From a checkpoint of a small transformer trained on Wikipedia.
Size: 4 heads of 64, 6.18M parameters.
Architecture: LayerNorm before each block, learned positions, no biases in attention or MLP, tied embeddings.
Training: a variant of Adam for these matrices, 157M tokens, 12822 steps.
MLP neurons of a small language model. Each row is named by its layer, matrix (gate and up: input weights; down: output weights) and neuron, and shows model dimensions 32-223. Each number is 500 + 50 x the weight over its row's rms, rounded and kept within 0 to 999. Numbers have three digits each. A neuron's up and down rows have the sign that makes its largest values positive.
After each neuron's rows, "fires on" lists the tokens most often at its 100 highest values on Wikipedia text that the model never trained on.

L3.gate376:471461412490459435494475417534567554515549476465500486464527606443566617571456463435528527543518468489462524589504514421565466527522581630640483401497541520527519460546421498488462615497463512428489508587461442504559512394426500516497457548547542463490510379366426425524441430520392541535480496511477545497537481493494417420437424463531489454540425561593512541496489398461488457486476494456447474469477434485500465476445484558470415445588419539514512554461513505495501539518595461493474557511537500469528482456521424472548476519515521540518514470488513498503465566520494554537
L3.up376:528490480537496545466482420556538473461471502388479469442473526504517517447414409590543552490524419507538564551521462546476489532513531412531554402661461518445631464456465449530458556449437468534487550452494573412463524453540499529521540509458521483434574577460524524426481508504553540490444534536499577500582558561397467528543478502502582411491505583568583454536469505503569422562456568550506586482522533497516595530480475504468488588501424517444408447407482563412582557503525477565528538418465441465588493506450486455513451526530445565511521478400509449560513509462481576573
L3.down376:482609506455447528457515508475505493490525505442553492478583429564441466506470479512456525447446456573524543516605499485523593527568618483573534512550491417499475516467518524454491545486538451529534603415512480516472479418510460601525583490474421506483532487499535535519536497568546516426571568469500446419458501412487522561469525514360511483473396576584445573522556616484464458484535509484512573472466480535452523510515491409532533569544550606427422538541434524499493432443462444533453456528469367519472465464485519450471457521459470616378436596523469515579497463474536540549
fires on: "x", " act", "ex", " event", " Mex", " Act"

L6.gate464:452551592525530585530504549454459516551475441511516404533517501587561433544483569603454543533531512564448530439593436497539471506427493463506603524496552503580479536620509428494494587527473540521489430568389504489423614531487402494623452529493499577553542513504550550333510492484455506542477426551469420468505567530415532466545542541554612542486544431479487515487456540518502492456544461575477552576479526459489537479575498494413513489505368503414465511494535461553418453498508562535474486594518471506401476513542491539430514508500448490517524559403457477532439437492470420503
L6.up464:519556526512490399491481610488480555462496466494469519453464563515514559467484544488460435500543614478526519501499553578441474485515447516548476424514526521495440499337501478496500425479422482494553469504531406528502481475535424484551464427426563589459519437533570422498470457385473431498559504566517595488470483458584545511484519457513437551505553543542515455509452522446422510492589503480527451619494435483466463491478410427411570532516590443558565445494527557519580493458482519492514427472498569487482509542567595493494545407436571548454560477471554576539474535609508488505
L6.down464:488505572534477510511508472631437548558534517408471383517424512405451540469542524499523553487536535604516527506462448447543497540546560483432578507457507414460559487569559463499451483536489505528541611483455488552412466548483470577530496434446610460542518460441470528490445557469536588454626525384502498478437483492488462457573474356495504382566503537487555595481510500520472474414530528479454441443568428596471618462509495529462598482496407559509524458503524498525440495412495504454464539520551498462429423474526500485489516518491524397584524524466526491512518504535417468482
fires on: " on", "er", "up", "ers", "augh", "b"

L3.gate348:554480435510549464458405491516524406456555499483544504512549555567459581478415479529404507412426493550483554509452555507447475474458576555512478502635470426586513445523462497502556534417567484507566568477478496435494597459539471497481565495535523578510456523546469501434567450534455542557483596494483506459477513568508483397460558546440516454464500509552463485447439515594507571523454464453534477573527459416509541447484463383478454522513451530471489492504484479457488473491593395475455525477505462556540502463578470550451433499584463506370461504486475459513493561510577512404
L3.up348:511491499446555479506527505493404460600450590498582492480508497615362522617565466525455528437442511531512559480466568552399498484503608568529567544539499507504540489547569566451440590424534510505484473526519453510505482500571494526495547488490522482569483517490496382534544445572464591567439521484442510497423458480534462438464391433555474530499457462532514521478538566513580451482521399418560492485514492442498432578565481542457451560398519503516469563442579484447561524485571488460430416528509504485446570504524445479496432552526533503462444451434518522557523463506548538433
L3.down348:555503429497522485623480530464458511463513531490564444481498460496514503587499424516402557468508485473487471478487440500398538507508529531503544501507470549583430497569553524402547555450589504506537561506547414497488413474494576412498501540471466544474469473523522515552636510466483506495556516494539561416488494466444529543492539526536561467538417518577458550596445571560535490498457513511552611518583423497536498493484530551571532526446485473444424538519458527377565500407458511407494505491520499599537470519499484469513462520559455502421526461459347591478373482452544492561
fires on: "E", " fre"

L6.gate454:463490519524374419446551511608493500447552448518446512514538497490490543505427556453503530537497414484525467566575526530505504413452603456518461532552496431473401468512436402495469494421598581500570444534463473582521626544461422375543531418525570553605460465541521485517436519529444480567477490564442423564422556557463518477498518540459471495552475466473560486538555589501480484488485505513515513510428420474553510566470456495486457524527444503465415524549549560529411531529471507529568491518426509409546550481468496387503544548504532511496477554525496551457383527418479471455
L6.up454:532514461520453488538468517461437488498552489548613534467515570500568467475571541478593545591519353511532519396467519529525559462502426471474490504563545528522398525503518437539527545473518450523487560466498484607470516490606449450532577474516510585524489610497512522550482463577493474514436552464497481525567501448514464461513419497570431559508537478494447576474563560520486592527630459493477530489453451475520402464542494450464552435486439637486519549412463507465515443458506525526488412471468476448540575468491439476411487490496560518486555595550517590531523498466439618561
L6.down454:472574492439577479584441484535462500576481510553481404451482436526510534423497524561403469572475454462493533478634498538496457378448573486434437462538519512535513589395446546471468435486502510534507503473546516484551501611465485550433499507474503465553444610418480407418523506387450523477410485538574526480563567457505491439520601506478517534473456550558540522526460398512524437511469538484470545602518524409417497603544449448636522499544530447454541534540471575558450513569527451509532573517482527490480536527601446388480540531483498483517441518542447516455500496570509535495
fires on: "i", "er", "at", " d", "ens", "ov"

L3.gate41:486472395607557470543495588497512559519555478472546524507516537615497568565519505456542488445437499538448599453453516520516526502570552506467401580448509466516453454598478569604498567411467433402491485502480533465517522539413482498526473458486507514526547496473510458526465524488441427436436502413459499485525451468566508546500473529493548471568537411460438511624503428485508526526521496611501485543506497487546514514566523487469490508512555482420498510516577483530450497538540437430457536627448346513557510439463614530535459453531527398437425495447522577472551431530443569548
L3.up41:484552433580545467526395508505546454551440445476502525535560629498478539605514521468528480427451473583466487466502542400537539477532482464417420610453558445418488466568549532523579568524467484490493497437470544502520498521517555566534417536476465543620495584505515537525486522468514468420427511488486515483520600457572473546472456578573520481617462498450574579554537479406507442520501448511483515509393512485470426549450528451501567487518509578429436508512435497588394533563477489436527475541463411486575378450440464512535510529520471506568524470482507550444598444497558544500
L3.down41:509526526475509502481525526533509469526535543519559444489560511532537517533534422452522481475571509528522593570497568506464511507507566481400497550397503528387458513499591489415494459535521520572434510564607504463571497392518505525417493523524342491535551487559540542497496428493476531498475461456578494429533603570514511516469515516480535525448426546516426471560462537446491496469541523547569525453481499466490523462439497616534514459436594463449519425479550463490476443521442531437459499510492601451492415535392451602540469562466488549516433495541394562462555537490544491485
fires on: "ame", "ove", "ive", "ength"

L6.gate99:485439428552511451486513384524500415521442433497581534545518487543521541521508548439408528528463503501496383504498421504367381547488516519551546479424475472567453437574490478450534554457618609462623470509537479454507532480551412512438531515506551469551469394563501581465516510525530405515473528492516469552436536491461576488417551487453502531590485328438479465511485592543463567551517481408513434514502554470581487483565539487409498509539511402557450483508507478424437544490462554492556510503469519514528458488585502528495496443444466491492525505545512492584458455451550495404
L6.up99:406555440477555430424487494506464445457502550484574548495415510516580523516432485467437563414472541463444529435493461503436499415502529494465451455408510485521552440513507518510527475427562546561488551440532450548512528576577582537442521530487548548507526466525517531485554550454562489492574390498496576470516589507537532574407458420546489452610619508581514467544423555557540468516452504537528468529427496471508481599546524539562453471532480426528541400512479495524489398530435507513575507466462449464526481562564420388543580400522422556512465462636504535524575495470484475468
L6.down99:531457482519405480499574448571497530443492553518460446560455523524505554538483512533431502448560448499490473517546541468522516466501495510413508570532491502464498554493499544485515568584501458539574487455466470542525469496470500672512529372526467467531478535566477501502543511438485502501423574446468484511422458366459505593558536430545476464511453488550441580526468526528437479479475495492464535506472507429500409504632467591568478557523452437389564544443477445549453470424398570469555480511533452514488572459398423477471535502530478506438530507525569554488503480489529569542
fires on: "%", "s", "E", "8", "History", " m"

L3.gate98:390494553584527351577529424489420506477651475517435511513563541531514518432483505544474417412407532476449505509572502564536439510514481530458524431541496505461472512566553531570456465455528496522474444458502511495484612516428487519549437450504491500473593539498557521460484580489637524462475385561519440514581511543502524571591595481469446454512606459452483562521459477387491516551548524509507412431576606502542488480483447534448502598483526553497473493552490419497547556528594499553464558583583471499498471446436491471567488444487506522449504427398437464526435461522505481584
L3.up98:492640512455463444511598498512510600524490507395503493491535561421497506427502482514435555478588456475510441463449452435506433515506532530424502476483490492482561510526470487449462537575530464435546443562607529514477519458462510407492584441490475421477535507518528478445502413556454540547511556483495525500482479568439510474556481388564498519480502460437463535618478506462492489574520424597520539488423415549501552501462535487459530422528426393370460586518565436471557504420494503510491539498525526457415483515533496618514519514530508426508552572493406518528534518455462532505
L3.down98:579512551487507369534506495507448554509453497502529500520509620520558457457469590554424414475388462481515492435480553506553542419440494463507510536486553523503536573506481534540496460586544519482473527446504523574540594546530486482472463490478551577469492493473601492484514543491536477478466486525517526517512531511527497576520505515497433580473443529390550512433462522474592604512428534535503487475530504523381455453515467480434529609512472545565394538380542333434482511599495567497494457451443469560497500485514525460501524418491438430515485446386541546609487547565591443552
fires on: "ect", " as", " –", " by", " act", "up"

L6.gate440:519617515546490505489518569433415510505555459595477382510543503516452435483619460473450554500499391549498481434460540506504517496411502418460638446571497481484422511499531554464512534419529516501470552533487529502474528514493459489475492614490526512528525553492436597393496482423567519528522473501590535467500510468537500458502554550467479488519437420444442554409508541466448491466515416490502465597448570476489440492593540509474424579444495564420566576579527560466516498462452527550533524532590433442506586494520479426416591439505488560445531533488514478529487397441537434474
L6.up440:598504525543510489510549553525500463562535592508424518546408501450435478475508413613490426441499460498460518448482448442513490522508443473564514472519484551448519533420443578543498525519502466524422483494504588473500440484441465499698525507619502535472517455469493409497575461543459508580565499559499584470597518538482481466520481496494490593441471510505570510501504429538395509430430451511514498524515537473520488502508461407573473525445409484508521442518475486530559428438526522579492504492463567553406508510434493559508564526539595546453533477442437496427459435616507505489
L6.down440:538464492382421474487520574495411548529493466490503568500531523404465422523566533533525464499510415480535456568502525555570499544496501520483533559563468477555485430507530435526435487539404412446474647529457468554554467512534501433515468522557512480531479490575435518415468456516575539578422490497493484474457501473510475589561560517531466517549520485482413563604547438474519467394492522435540558496485650503541568439465500482527442420529547523431529511580507492348587509511598547517502410398508525553557524484416484515454588447543468570474541513486401502443485443468384538437
fires on: " con", " ad", "ad", " cor", " Con", " Ad"

L6.gate575:636485493457470571411524573459544449537520522426497471476506572547634496503464383487557465588425434471484509514528481417439485451563464560466484591559442452474523448491471480493563503541521545523448577479562621458421525566453496502563490492499495463577511444483486491465428489475435513487477436628451521527493424484431564453566546495533593459502496529546504572466492510461394526444594491569472471489449538542464500505457497433541504443556544513429516487514611457578524441429529448472526468569435409579554595521483498535512449548462523514513519560432473510456464422616501563397
L6.up575:487535382565377585427426518471531512580408480431553547487488403461471457570463458478424418551498589475472503488537537507483445491507564498398394464538514547502577434473433563503522514447526545481521534471558540435547534589460457486537418541550521526444562516476546556508420494487515445512461430583486467435543532512469507550511469496595485511531529510547538494483478593522506540458542491393484547481541578497519525485462443360471549431480497502492500473467491472501600622476513438545513528495445422558544440476525525470495469517508515434500472453444497526457413432561530413505
L6.down575:515630465461591515514440529464524430471497490470565509449494514549458530500486489560553476502558523488477489490467507472453531454514637487485431428475532548523501451522507548432391478511656497560502470528420459507577586456504491451475576556503430379454469497437482492467567489447502409536359506538545463525442484494400455408464567529478501482550471496507510508446499523456546538497420471468538464521499443426504434440596536467460526570464460469567575468489450501514512634452502530571491472527498473435556550442493565497469541487507494462488502497521374488516533571611515483509
fires on: "ing", "ootball", " You", "formation", "ople", "ice"

L3.gate544:390494472480486515487538509423559498502458505543424499443506509580466440479427577509431455516544499577526505479467458374558504575538557468479434535451477619432473442480478535503559519457486518479608516488466518497483473565411465499391529517529591479556519436491509470568548470437495498496470496572451568531488498559424470531512544469470444498526394503583442447489458496436580491546438512464511548516540628445531514445524480539445594542441429398538512527491384537528476561533474471592445488491503454487543540551509491504476417531374468442509567492538441390489614487608486479518
L3.up544:503586528467527508488433503463581571478525477463476489593487606489514413510455545579499499496487397447531522422490499470537548586548463408512381448522536516539559435476476463578512438483477505510576468447519595522471487407557554476555427529569485470445460395497553525474492402482490578550537379497425542482487486549551473504506529594449549381548397523603500446481456463543441467456439510518525496539490510470517524428585508583442555411509452483445447563561483586547418532510486479559489453467436508547537511569458586465511512444499484517545528483462447442507428533523486491471
L3.down544:462508556545476431449469427577541562476538532490428499573573487510453471486439481471494505475519502585486522561493425547526370536575496550549601540505463429557536427416477444482449499500491425459520574575530448605525445544580521524492417472530475452458535492450461480571593519455471463434539467504462534506539486504438416539464609499563497380468475481497483477536541447462442491502533400511514453564559544483498577491614460517537468542431430469538519498583523565435507418568456444535489532514512554480479465595567366436491545500517590480474473549494489463506494495546495494497
fires on: "leg", " st", " cap", " port", " est", " married"

L3.gate65:542558525544544551480571535434584477422504529546604547468512378488559545589406523477411474545495585560469529482469504493512530515510510530529437450503446478441474466517431506491514532475481476492557498540435506474486447458418458512469429468556554594551406484472508508432496555550563621483420569422553523559552403403438469503528556487486501527496490422509542430528483561531502508538481455520508536580437508552467447457479418522504487469401466487529465444430518521525514515547510467534390502595506475464485597475464485439490483516443516470510510424581525543423487519550464536461
L3.up65:610579529527423497506659542474501494514501538504550565579545387506562538535440497392438502506452487576507476509500539594436387489518486507478521448566453392545581523411597448596476460463529547409562522460563457406491454491486500497461507494511482491471429541595472454531437568545493507474491425437568447525639549503476504495529584441484559528535422451487467474486502524519439468472543525409538515528421517519588526468570519481538531456419468413442449424466539520495524448545515532493447599642555544462475509506425482568409518482520482489445434527577494453482472481532507532462
L3.down65:462541556477505555424540475454471484470528498505540581503508489457473507586375503479476469501549604417513585475448526510476469472484490451505433483505491426521553496464487416480484486458514508538504396495586628524557549511492493496544541617396445565518520467559458543546529524525434454551481526465446510583541475474438521548410585497563482503514504485441484529587521467589524573546537550428543481443470527503542526549522517510489479458487411407476395541492504479652521458588524458505495563486612558384530442523547465485415478504547432563510461442471486503464534490539447483416
fires on: " II", " This", " Franc", "iam", " My", " this"

L3.gate111:461471510534550481394452573480495563617519524516503569511497425438555500429423474518591490578467392411459588446431531541468525410443533435545554534498470555439526498463455448451508529499495446439505579475471468449439477483398539505466452529448513542459523403519452518472444536476513431573452596542525491534647438525434496417503517469545539471509499592577497471413496564548433503427484486527562476519522476443482612469410510471486520500638511544475539546529517528630545547453498446583472518499477486530537493489521523497484522471446506432450496516564530531528515550482367442505
L3.up111:441587535452589522441447498469544493597511427509518473514535525554547508526478524478495540517441537520503391430436515532459444431569468541476529514467542528437449481509449410481562542518499495478560468515508515540512467396487430578425463411475510530495489531492548596493519554517487438451519480536546384580454513421568607508552527541576480555512517471420451484426524489459495544418498493514497516460379540506495418349432526485494464502501430562429530552554437620582638436486462467492506479519495605493539504506416558566458539427483546473488556427540550506424448524571421449455
L3.down111:369510577514530484488511512581510468520528480501449528493458484486550454499409485489489509503426481461453438465445452502438439481405489512490439529598503536495505536560436545546581537471480538477464484579457521446470418525600532514463534507509410415481430507522489511590618549438458450522526494504559553440624522493507561518518459455535509516491460490442464495528480441470494539441459497556448499556458505471502431462477476513523568558514480543441446463508478537467599453456494568443508543478545619406448465552440596527388587560577498534542509417493477419407477488473569471552
fires on: " William", " Robert", "rick", " Mc", " John", "red"

L6.gate343:566503420520391523506510562580474530522554531521432414508503474472548418515477383453622415532480413516485570493467552489553513521528496533512543526560471479467452516532453483491470513437518521458380415540482447476461512475346508478494575416497511447603518460450420462505448523542464503437506550448447506586424470591546463578498508482469525567430532523442544506508538461485542532535464526489475397492467505585539512440424465619445460516440551481428536477540641415544564583488493465523433507542519463534500465540507513422470476482522523470551531574414577515499431583516558461571
L6.up343:571548478480478500549465433478460488488546365461459374491524495535647479451699564496513465517472511558506513539515519527530449400638500486477533543573515485460514481494566420511494509382478486431483472525479513515459578402453544506474491560459484452484483477523568486516366466544512497455457478484406485407505477568502467457498472573446488489515466503445587411458476493534505520503509466510484523460492485531558551531448558566498521483488519474548509518545574466526499509448530497552647521416515405503490437494499521499509510445534508536502495527516475526532415509514520460501
L6.down343:571384578594493495527555530606579508519518493543559532465495396495496567506487491489472521425512598480516536448536486484442486542444462498493498413490492492443594525539551504548501545433460506512527514457525490536528470534499491493498359516588572470484458485522548473504471490507544426466475492556559513523509587561410432507450473535418449428559487471492503448526501556549550594480403497585529474560557512526534602428415506477505483560423491501518530455448494520623451568409398532463512481509532492413532399542534539520524553453437532531469566451546657397522573457432537490528
fires on: " P", "m", " C", " |"

L3.gate573:517565449455570482440488454485538594540560545565562469464448443496452474498592472498511498472467694482438496534479621469459554502451399497383561476502528556523485540418542498571550455434555551504456501485515599484467462521503429543499522433505552521519458528437445467478584589372534490476463512532530507505487359434449448482531424584582497491497464414461504548547525591481523503485527464391555596485457537468499490349584500411505488511497545517525582512529470602451449461596489503537421467514531469454470460534491470507415471591471514573440546563485528493483442530510464463519
L3.up573:460478519466539418502516535482566504506501504496529389470414355469485536544502567588581471408488540556524575496496606577625493545423420566457563507436483482551536524565512540526489491478431453468478482488465445457540499552334462555501556549598470527463477458541537511507462512468475501461468467494536552442544434467516504544624473503498485517493514598494513552536496557449436507498552504501489401512585537438611517435511525432488485473443574515522407536617441469450453520531458471613515483581538540485462504506533463455504422466542635474476416457495481507502411494603465487464
L3.down573:416563570582485574511377493479552468543483539534496536444475444447428435472502463571486533419462494464462616558575514495502406587421502535474520506520453439528508530511518485486588461471458459571476438518478486539606570532482513484533563473538547472462553467438374431569464510549486512503464471513606530486600463518504558485468569430506538450513491562468493483496473486487497465481522493512514401389492501526648567489565467487596427439477539410532545437407463520484601459498478481576515428536557560495467590475407472497532472466540549534468604451532431532482431495468446524508
fires on: " cont", "ou", " which", "port", " information", " adv"

L3.gate272:450539609609521514479506523489568574517504382457511461524532507490547502538372542496456533476568548534482387404435432458380568493500516485496509494485387564477479548503538461498471508517461482412448571571468547472520428399479519511491515483534513519456510479518496404535522550516539590559487471436449541482461395375474550368512506504519464544503452482552537519474569460504604524498528485410464408478508397513564539472415547544506568517501503463463491475573448455532492444443549458397538528459480412500480591524499530495472578639533518446573500472490543480538509573464588412516
L3.up272:523526520512561379436508556431487551505507486462447484536426488472496493539548469567385552422475563454468503541501635445455558403439488522468495485487501487405604485492467514516570521466427497486540554510567570474480450483541534465518476509477557589423491506503497472534535500435516461467489538465489524512452454477522397486592548484535521505620463515627577469503583489456580482518536526580424460416533518516536475518438588516554618408546482571419452604547446538528468509477457474514491506477495463407453529519489502509531590494535527432453480456516530473522503409535495416534
L3.down272:460485496521535426543507507623476535481551476393397490593488478529521602483461543396503509492479475560516457426567393501501446527519544486571442531461501549558441447565377475505441482544507490454464552541470485454495588474589480487528539545466418335391400516466466475453488445501508536447468455559549536531451516404489449529477427466526575436533561504470487504590528537549471479526503451503523519467414582479477542484505559497474426582455522457391521511481498441498538417489578506528510571537541594536503591537516464463463563547508496536504493481579499501466517490498513495483
fires on: "act", "red", "\n\n", ")\n\n", " John"

L3.gate321:479502477428458500518519490469537556536496513609533469510425522575403468475480517507479506561455507460497545457416448415515588602571556437448420486522449539532486571443465553499573478485550518495564501578522621490513508516494410511510468564432492582405479355495541526483525470406589521531474549453587529430503468493528422504456471508487505537428451413511493584516533455466502557575459441485503527413473476520575537442382476474496592465575532580478489431546511548445466535555432507557569485462431466446487491527495491488456492625514551430557535483474496496457570497488596535504
L3.up321:434459517534480468468538461444519546412572399501565430473502568498502460603485491546492399471496554450420544522446567483585453533498569473498530519552516544456608613485595460536512481521536504431498505512498470465517544487521557497482485564537401483509491451523501449409512544455491435506503503486549514461545470539439457502445518626391466476549519498562527548474470558505499533533508484644500536407485556481417452634587417460476509535410493373581489460513454441478558502439477550485500605494472504469510477507452430465457546471467509483453621476491485518513552486614409482522
L3.down321:593544480618590484520476455514453455450523455454541429510403400518528516423532520491510441499499495482475455526501417521427524497420555477572491524540523482513599534482479602574487483533508486542540477529420527515504552495530519460535479541524481578483480534565512514445547499502510500602496518552506602437548510440552475430466577584416459516591550528461464530441468529544555466532446506558466497462620469502486517397529554516506534409564521411580468453521493478518500424497441523522479532453465470448524477423548523491395462522409475470477495493464482550523560540473487528502
fires on: " Man", " det", " people", " may", " man"

L3.gate468:528476455537469487544555471433535531509502486529554511520430489496497506460581612536502545494485430448482468523566475486434507441487504497392506431561467465521468532482466471531438477540500567493473423383497540455480483581467463480354524423448508638509427376567432493530522518442536438600544544506417576557494564534542478476426541528457533602532507485484529497455577511518551462476521600506520612496489480555564499549519542520501421616457479467526524450433460512534460527497431487460590484548530553420522421367437479449532545567488540536550563414494559422536506486430523480532
L3.up468:394475500445477518522462446658532456521499526535509571471530517496495445497393486409609552547555420438470393521566508551453508441531468521475505583550576464527561505527577478531490595531534545386400438464463375484548427531561441452524529463595465533477430490523560369513483524496489531504442539442444541505492507491531365514487420466578468535486563575478481535589535438588529529574544477552515528490550463558538381479528444448520489544526422530464501525457467543503570553445460498519544491512575521438473506412470491499493441470601509515479526502466528497515573492498510541578
L3.down468:549537514465503546518505491501584503413429431551519547553436499521419471443448565542517574500504464542471494558659537558535611490450480444426529472415523550510544474437496518565470443551571569569554502533516539438591549471520529378583471512557495517537509556512492484535474473529503467502526479475556456514550497458407460500558522475504537618573483498529529497531473516423413438484486476544448494557496424521566516406560499584530434481453458406550468495433497449489553552467432441453458444498487481517613533526394518490508553472553448477501488467485520511534551489432546471446
fires on: "i"

L3.gate460:502529495502455554535504467539608649506480479611516487525497487494546550559536464500425524496512575536514402633426474521518494496466482520429579456491470528504510585478685524575578605495503571408473461419545420509470411513454412566525580479530503431437529518539509525453527520477551523463440437517432455537486519565361432554511398441443526593555459429459552485453481528476489525537539510531489448472540540461488504468469496508430547489493554467566481441512511528509538451389542488536521507541478522554503400568483450459439465487484476494478523583571459531538481550485479486432
L3.up460:541522444514540567462337502551536538485575473537509531583433404481558554450493333462556478456485538484519447465505559504504403671503438480411419526503483521493502467431498507454522509403495441527563507521437486443507471520548540554556553491546518490471505509473546548437555506478529525499465516472512546481464598443550529487573510457507507474517552496491365478538419480564552585502518499434468468527537511488521440400499523556533527574428556415557530491519461571470530476518584423546437523420492532490552460525539474451435558533461475637470427595498469470432539570542443406531
L3.down460:471522427584479510562514527555538485504468471521638455479548479479541466510499563461493506530497537506499414499540486488516474527422412563456517533477605472498449548519535497523478506451472517523464512544527352374603497485515466436484566544507399421466528553551506487439568580433507527471507570470516417539487444430498433506419447482427501487500532493455442483582557512577461458527515447503477512458459434528447473466466462541508478464580553360521523512412544566590563401473502473595605433505491589510450482523421478591513498504516505482544579552506512432441408493586571532561
fires on: "end", "up", " incre", "ess"

L3.gate50:478466495522366511433478511499481468537537457515494593591483518462571459532516556470402537482489476540469596525526560615505550479515479562445537461455569465535517582556427460489521481452565550504491514508474509461513472501533464459484583486460501509427516458499508438511538519529507523569443578522518415566530535556424505495438508583447420435485476537458457526457480462416539506502528410557580569537551579426503445446467593498494507594543505483576521434545399466476486593433456464464600491591434534400529427462620504508541466476482479528411474455537460429475551539581490432534
L3.up50:411534463445515528562596438521503536450459494570482479508513552518440532594486578509564529467502494459478426469489466495514550482527490506470603516498547529527469581558405525479491454452520482419513489564416500507581468493527570540434476488563479610506535424429475574429514414448563478631559547520557487475525508532451402558465486633557417517605421555550416483562512572534550479517433513506462458445584493455477443525534476451505489493494561527546613461556510549523481493508341531472478492467460519429500588463527380401493587511507503478481486568577511538436529444538545445561
L3.down50:427565491477474469602485478461464519408513517566512472517448494510572450459558528525453410508468520409521486498511495510550495540519514482401575510540647433420504507498473497455502456468489500551563499544458435540490528566559569532481513575516529452476552500476409552509448500494479510451569508502509462420511437532612496501537586572474514469573308568508458458504431492491458474466515516576578487519526383550449566546576584433454502485453513450633461454527433424457546409442458506552503553508448490517506581510554530489503460502443405474507596556541380568526496505555458510538
fires on: " Man", " and", " &", " man", "ity", " information"

L3.gate433:603476459541578505435531446521502447548479512435508453535483549554543552547452520467551532521468503447471539600509498447439479363509477477495481521483449531582495586512573562593468482424495495497522586460506489546492401456521500480470501402444539484493527562502488526519504554530445440551468512584556506437428546481423428446467467504447500545515437551702548494424449525487505507516483520437481519584474395434490450511515492471483621539544463561397527524519543513495520550450511493578511533494442487490507489513566523436471362498624510451525554560488461476519417601443536509535
L3.up433:518478468563458537477564411480509451476623490429537470439468513485452540496442468463508451378507546570497507565485514557526537553382530433514523519561573458544426518534566451499412493464493479454451531468614463535446474494537462584485549591479531540502521551581459492449508551552454496495544460459484529550418501533439491431507486487530497477511493494521597449485523502567530456468391446548574517477486436538535456455445484460436538534432456526519449436427405517516375501501542504517474584444466512617456461539495529362524437475524421510530614480507492474618450434544543562502
L3.down433:489530464493469444614497448461532516548591557542616508614552533532449460446520454539461468547525586443486531478468452488489530463481547504548519483518513508505484570555511546540373605554477450493549581487458458501415408472480424488610559490578516487444516482395451543584495508538483452445513479547503496399459528526470435582475540461530477513552401540615562527545415465416499490581490486431424503508460462438489477536503372495529558531507541485474493541444542477445680438558563445443521469529541472486556456445484475525475453426498514455519520519407559533600428443448509449429
fires on: " ex", " Ex", "ex", " Mex", "hib", " Art"

L3.gate514:501473526495566458478566565508477599493481476552495486494519447429506569572608478472547487464420492472471491468516575580512531381478445566520493403536489551648514511551521601580594544461538524498495496562461550458386423544498395530550406516543652476516460471501460473482494469489492437617400520533503524495505472470480440462480462502523444479525530530454550524500514503519441531474503457429404549543566435579535470511543568527479441524522525563468472393505532435406499415466565495531436497534556506417483494479500573477490554586524568557483501455496409492511425523480478498580
L3.up514:522553540558554497408485532500463552519455423484524478526497457486458514578568513496469470407447493517495531513540591594475492402445602517492517416503481483507521486555493582611595552420419435432488475463586505451416494552535452571479486439525554451548487526484479483516448534502485457576463509511496515542495447504485444507581477487576430547501529519505623494481497572512514483438440558458496551506599514524560523490581567537450456502500569545440380444478498472481485465506550394481375444523549501457522641467518535502480585532545534539464310498466454590546528450537476557547
L3.down514:402489555499537530453492558426573512524434534489527448520537468509406537507674614508452502461528530484547496499510472567500479474452473614538511633502604502561466483552498517510518563478461467543489516461579554479450482471463445520461474486571458464468528498528501496526489516533598429522395502494480513530529435541545517457426573466528477486456616559447624530471472545535560462453471446548464531432560487512605453552569483460498465536430481534439463370442454411423542473444569490592436466475546546520475542493478560481478510483523471553443529539528498509446432540420451483548
fires on: "ou"

L3.gate322:488533417571538524489490550531430464410540524579566454524569425552567437425457444428485549455510526441508452494495617430532438503497592452456408625531603526462486455551517525502465493508582470438496477473561518430501602557530411538533497500472500442463512488486427535546440481541518523487501384420495455534586424569472534500552502542574558472515621435503448458501537461510531547433509518430539451473611461467545562392450559456479519529470451528411474445466466482409508584522452482511525481578595489545477451478569581547419485493511532460567526508388524525492419489422481447462
L3.up322:474475403475456477490554513581418412425571464506440530531519459475536531498499431525492570459547473507588585550527578567486526592497497528532537502516524449523468455592461516407458499460446554426494495438446463568527533451479598505505476505506594507489475548544495516512433446521439571511505409453609485488593501421482524515624457521526518506476563504574538412461474484462498539445400509449480522481495432548561470487470538527520542487440519385511534367500453451495590601506490474466455423525578490588491602450530466511502464427548459501556577469563556440459502536482471544473
L3.down322:438526459460607526506465462443545514472510581485379522573416604545477541510525511612445462373507411552467458469504494528457570506519544497449456519391471554424582563479559509493428653493505487500458494478489583495436564426492568567534542490554505502522505528533430525449460446475545481524621526460589513500490507474491483427492532466403543506485550504444550578514480471499459615525490504421562452451534458464536492539469547547533408599512498506500469486483502435502505483459458480494475490530504516521487452472499422502550536413470445437601479549561580552390475479544461449569
fires on: " also", " now"